config.yaml
n_head: 10
d_mlp: 1280
vocab_size: 8192
positions: "rope"
qk_norm: false
attn_scale: 0.177
parallel_block: true
init_std_o: 0.00515
init_std_up: 0.0282
lr: 0.00108
lr_mult_qkv: 0.4
lr_mult_o: 1.65
doc_mask: true
train_tokens: 589900000
steps: 12467
MLP neurons of a small language model. Each row is named by its layer, matrix (up: input weights) and neuron, and shows model dimensions 48-239. Each number is 128 + 24 x the weight over its row's rms, rounded and kept within 0 to 255. Numbers have three digits each.
After each neuron's rows, "fires in" lists the words (lower case) most often at its 100 highest values on Wikipedia text that the model never trained on; "fires on" lists the tokens most often at its 100 highest values on Wikipedia text that the model never trained on. A number after a token or word is its count.

L6.up719:137092065121137125157179136147151136096106094115070108150128115122095138143104127145096180110139133132116095159140143147109168128148141111122113114183156120111106126144172130114192145133114131126110125095079122109148134082120150142117118132146112163074129119149128100136185164099124121113141144131113126137142119134131119097170158106091095134068121125178129119118119139106159085113108154140133120141136139135125152125148124153139100125137122132107125100124137145121082144148161150128089106135093164127148116101154138129093109125126121136111103081148137153123120120148132159106
fires in: "to" 23, "s" 13, "not" 7, "m" 6, "example" 4
fires on: "s" 28, " to" 24, " not" 6, "m" 6, " example" 4

L6.up903:175165129124142123078101109098114122152138129141125155114166065136112115133152102134154086139127142078142131149135149121138180136142132105109124146168193123151130127118124124165118158140143142116156139122138121118124124149182149098132137116131111119113121124132132123110119134079147158129127121110126120175151133122135158112129146129121139093099140126161132137121133157123168142117121143134149162112149187148151143136097157127157159077161081125103095139097127134111145135123104157106095135136152164097109132151120151170134148159176090138091124117110116188111107131098173120107
fires in: "the" 43, "each" 9, "where" 7, "next" 5, "brigitte" 5
fires on: " The" 45, "g" 8, " where" 7, " next" 5, "gi" 5, " each" 5

L12.up860:126186138139151135109123114081121099134145138093114136188146109136133146168130142142125094164131127079155140103144145139142146126099117142098120106148106126140093116175154142098138139147144102081144116135156167129089144124092105157114114087133127111085116126167141116121145155157173109132115093106109117130171168149144123131135147125131140129107135191079119131145132142093118127155121111084138111093137116181111129135149180143142121112132107119145100114163130103071126065109114101130152140122117143131152110101105136147111143145135136136176127119126162133126117087110143150092
fires in: "an" 51
fires on: " an" 55, " Ra" 5

L2.up938:107153116116134119144180124119130113173101093088070147151132135160123137127159148126114137151132126096150148139117159144110153080088157134114093116144148104157136148103120108150186145132117124091139104084161142119131130099136114121125147123159122127120136147140133113154119141148132142111171072092102100115150160103140156164067119142089140082101153142149151122148088143125131112152138146157121162115137158099132145148137158127172112112133094105108100121126118133111121097135086169136124146118114144142119103165138181126152066130125126118133138129161155154141126130093127140104
fires in: "was" 95
fires on: " was" 96

L2.up1230:099141089152181141166124100130113148140094111096092204112121169171115136139126154118128166175116175108137144154126157157093116119077108138082112130113101113126111178138129103151141140122121127157070091101135110106161110117115108107103148122142112192126136127145112137134105118130153135081145115107134128163143156126151143185108139115127140113122129123088128158143115158123116089139150123107130143121125115159170181159097106135153139141134142100132118117131119108123162071121126123115103148173142154120077103193121144149158141083154136127136145140142121162125163149120129172135
fires in: "was" 50, "were" 12, "against" 9, "of" 6
fires on: " was" 50, " were" 12, " against" 9, " of" 6

L2.up655:115164121095134166122178077087127137122111127100071095148156184138093124172174178145085119131109120116121086110156099160110103101121150108070108161194110057100103114133127134125133139120125161129120142066102117157149131130127119100130183102139165151108103125166087123143137161125131163125117148121091109197109125114152151185111126138091107092120120160122130149157155141085127095139101103111145148127117135133101145127130130134128116132111131110120115123165140137125139107146108153125118118143151171148094113161129111157124133146177147098099126148144122107127125136109145110110
fires in: "career" 19, "born" 15, "signed" 11, "play" 8, "work" 7, "played" 6
fires on: " career" 15, " signed" 11, " play" 9, " work" 9, " born" 8

L8.up547:133164146097120129126109104147127117142070129168105117119166123173123132160155116110133084163127122110106088134128173127081140108131146124127103155116114122172102132137113122145103164142154143105119145116102148125145057129147121124129115122122168125157134138108120158140112148123083137133151098118108170153122084107168111122134181120103114107088140125136132162126113119105151130179101161147122113089147161098154205105124108108153132114155128117161111107161135140111079152154134144167134115152141144110120129130143154147122126138091159114147151126117137146133126062068154122126
fires in: "the" 54
fires on: " the" 54, "9" 4, " house" 4

L6.up554:148156118087128158115125126111110158099103083136098115148122144132159105092161119123106162123153163121109114159110150164094119133122080135093103148117122129095106138123110132158132104119071111108108057096113110094127129075142140123156100100129113152081083150117153131114179158117151158117133111122164120180126129135126123146093129119095148105080141147173101108131118104143126116131138156170117143086146133133117129121134119112168091069201102112143117091093129128129065146142109149140110116072134149126132105144082130121133123165136141164138143118121171127104118156092109154146
fires in: "s" 46, "first" 8, "last" 6
fires on: "s" 58, " first" 8, " last" 6, "9" 5, "6" 4, "n" 4

L11.up602:094146120123129083186137105123131139157108092130130157174132162138134144115138115135156135126137096120128094137129143143092091141103122132140159185113167131140134146126115098120159158146130096125126140148130092096143164102159103108141146129121121151128117129133149144155127138165185154144145114134113096136163118138157141110102117167111098141089110140172159116124117138113120145135149136112139100134126091111124164132131162125168127105159100134116112144100160100099102046158107110108103106175135154152116106131106158171149099112146128119109106104117088171121161100149089123083
fires in: "the" 42, "black" 4, "oldring" 4, "english" 4
fires on: " the" 19, " The" 15, "The" 7, " Good" 5, "the" 5

L9.up1118:137158072130112150178146122116150128122112096128129133092147150110121132118172123151135159125129164130129134160095108122108145125103142161120097118098134104093073164107160105174109135085102107124122105161128082099138164111125135114146148116127138187148121145153179123156095134121108118082123115097132191132081183082165130133100105128132122075098113121101128105135109139141127121143110087120115124175092126088164115155157104148121141146081136109121080111092140109098144127141133140142107119149120114118124113177151130163170102135142129136114148148156115130122109139133165156111
fires in: "is" 40, "was" 22
fires on: " is" 40, "s" 22, " was" 22, "es" 4

L2.up1026:146138151098175128150147128113176144149181074106097159135137140172135128144146153148127126185090128105152141123108174129118136115123170117084102161161124109136097132164112111148152162130159129144080128118133135136155102125118101116122165098154122159121120145164124131177111140117148164092150092127108137145125162104156090156122131127118126092098114151111157199148149139111138101133148137146133124122126103133112172160148156132169125110134139094102110130103098140099151109134108123111116114134135134110126122141107183138142139087159114141083152136124103155165138135088128145104
fires in: "was" 80
fires on: " was" 80, " post" 5, "sburg" 4

L8.up600:076111126133101106140118088084113111140133126150193131136111148136107103118117136126058144158172125106138110121142154097138123134083195140137115120119148143119143138130113092118149092104162162158123131131125139119147134088135104133127157108144122159153148156176093139111122150139132186100106110102097154183132115085139093104113154124140138137151063158139125157144149142120185128124108131151161143185156112083126127130120125111147101085115122125140129169118124140134093105178115138094140118109129128106179137152110153175148165157113088102143122151154127127147127118129176115120
fires in: "as" 21, "the" 16, "became" 12, "appointed" 4
fires on: " as" 21, " the" 16, " became" 12, "s" 6, "time" 5, " appointed" 4

L12.up1208:132148098142085141129178108134119125153147117125147163145144178127123148172148131101127165098105120113133144155144151180120180114144150132145132131159124123101105173096148119109130175127132137132147138085126113134173160125140175115146147119152113154141097166130159123161117109142094147136167126110123149130169116081115133135120116121121138104131150119121143136153111088146122139141128137178112149059138194127103113131113129128123095108168108105101120118156111163142128125168146126141107128146120139103135102123092106092101124116116151154150117126106137159126145087106133134111
fires in: "2022" 12, "2023" 11, "2021" 9, "2024" 8, "2020" 7, "2025" 6
fires on: "0" 72, "2" 20, "1" 4

L2.up1150:122158133144143134127133101126128116129132090122064102166123126161155155100151128101124146114154173147128112108149100102133160092131140142135162106134153108144147090120178120119134076156082150117132129112135095118134126139149141144175142151080172126122095100140172121113141145122122096131113129145106118168100092107139080117143121148128103129158129118145120128129114119178128076185119115155090128128151130147095119110140133106140145116117121155135141125137127150109129105129129166117136132111145136121117131150142177147139158155138105130127133136127119114172125095168123131111
fires in: "football" 24, "died" 9, "president" 8, "medal" 7, "retired" 5, "silver" 5
fires on: " football" 24, "cade" 10, " medal" 10, " died" 9, " president" 8

L9.up994:125131106127132107115138109069128124111131131109110187133165172158117128116099138129147108099129081119108149093138119162108129147133152141141143149147138138133095105133114146131106167127158153106127166142140144119117122109127103091128159140143110128100169114163165162069184117138147142141123139101119165132157141161138120114120122122093127132103144090155077126151105111115145109148121133157135205119153135115113107117136142144104087133186116112085105123123122085068154088094113147135112112100131136070110111156087150159133102141165130099105161160128136133138114104124181096103
fires in: "2020" 20, "2022" 20, "2021" 14, "2024" 12, "2025" 11, "2023" 11
fires on: "2" 97

L6.up512:144166134114108169111173134089095188159090144152097171154131134154104112104166146145125112108112177101170171135096093157126143098094137100111101116150119121130125140113096150108122118136102111083142113101121129101146155130114138140104137108126110130141124178178099122116106151117091186097140128112112095141151137102143129111118136095117080114127153122124130185145159181157151116119133118159143137154128109111090133154118152135129166117133114125144097142092126137108147124131156119120090166148155132142090130160114160128121122112116104178082130155159141112126113132135092158114
fires in: "for" 42, "had" 11, "made" 6, "was" 4, "began" 4
fires on: " for" 42, " had" 11, " made" 6, " was" 4, " began" 4

L11.up295:094187114130157121154109123156092109162129109128103171161159117136148158158139116146119112140154117109176142163088109146126143102170125142134122107185121132129116152113112170133102149145153129120134094104100130082138090095137158154115146105136116148131115167116139130180133128146130151186143117128091155124137120103141115153144176164136133068110120138137090076143138117118102157138163126144119138059128174175136184167136130114093090128149125145153138108147152131122121073089116118131074116113102140134116146127160126161111121077128134112128103084116107149131110160146153145123
fires in: "an" 91
fires on: " an" 93, " An" 5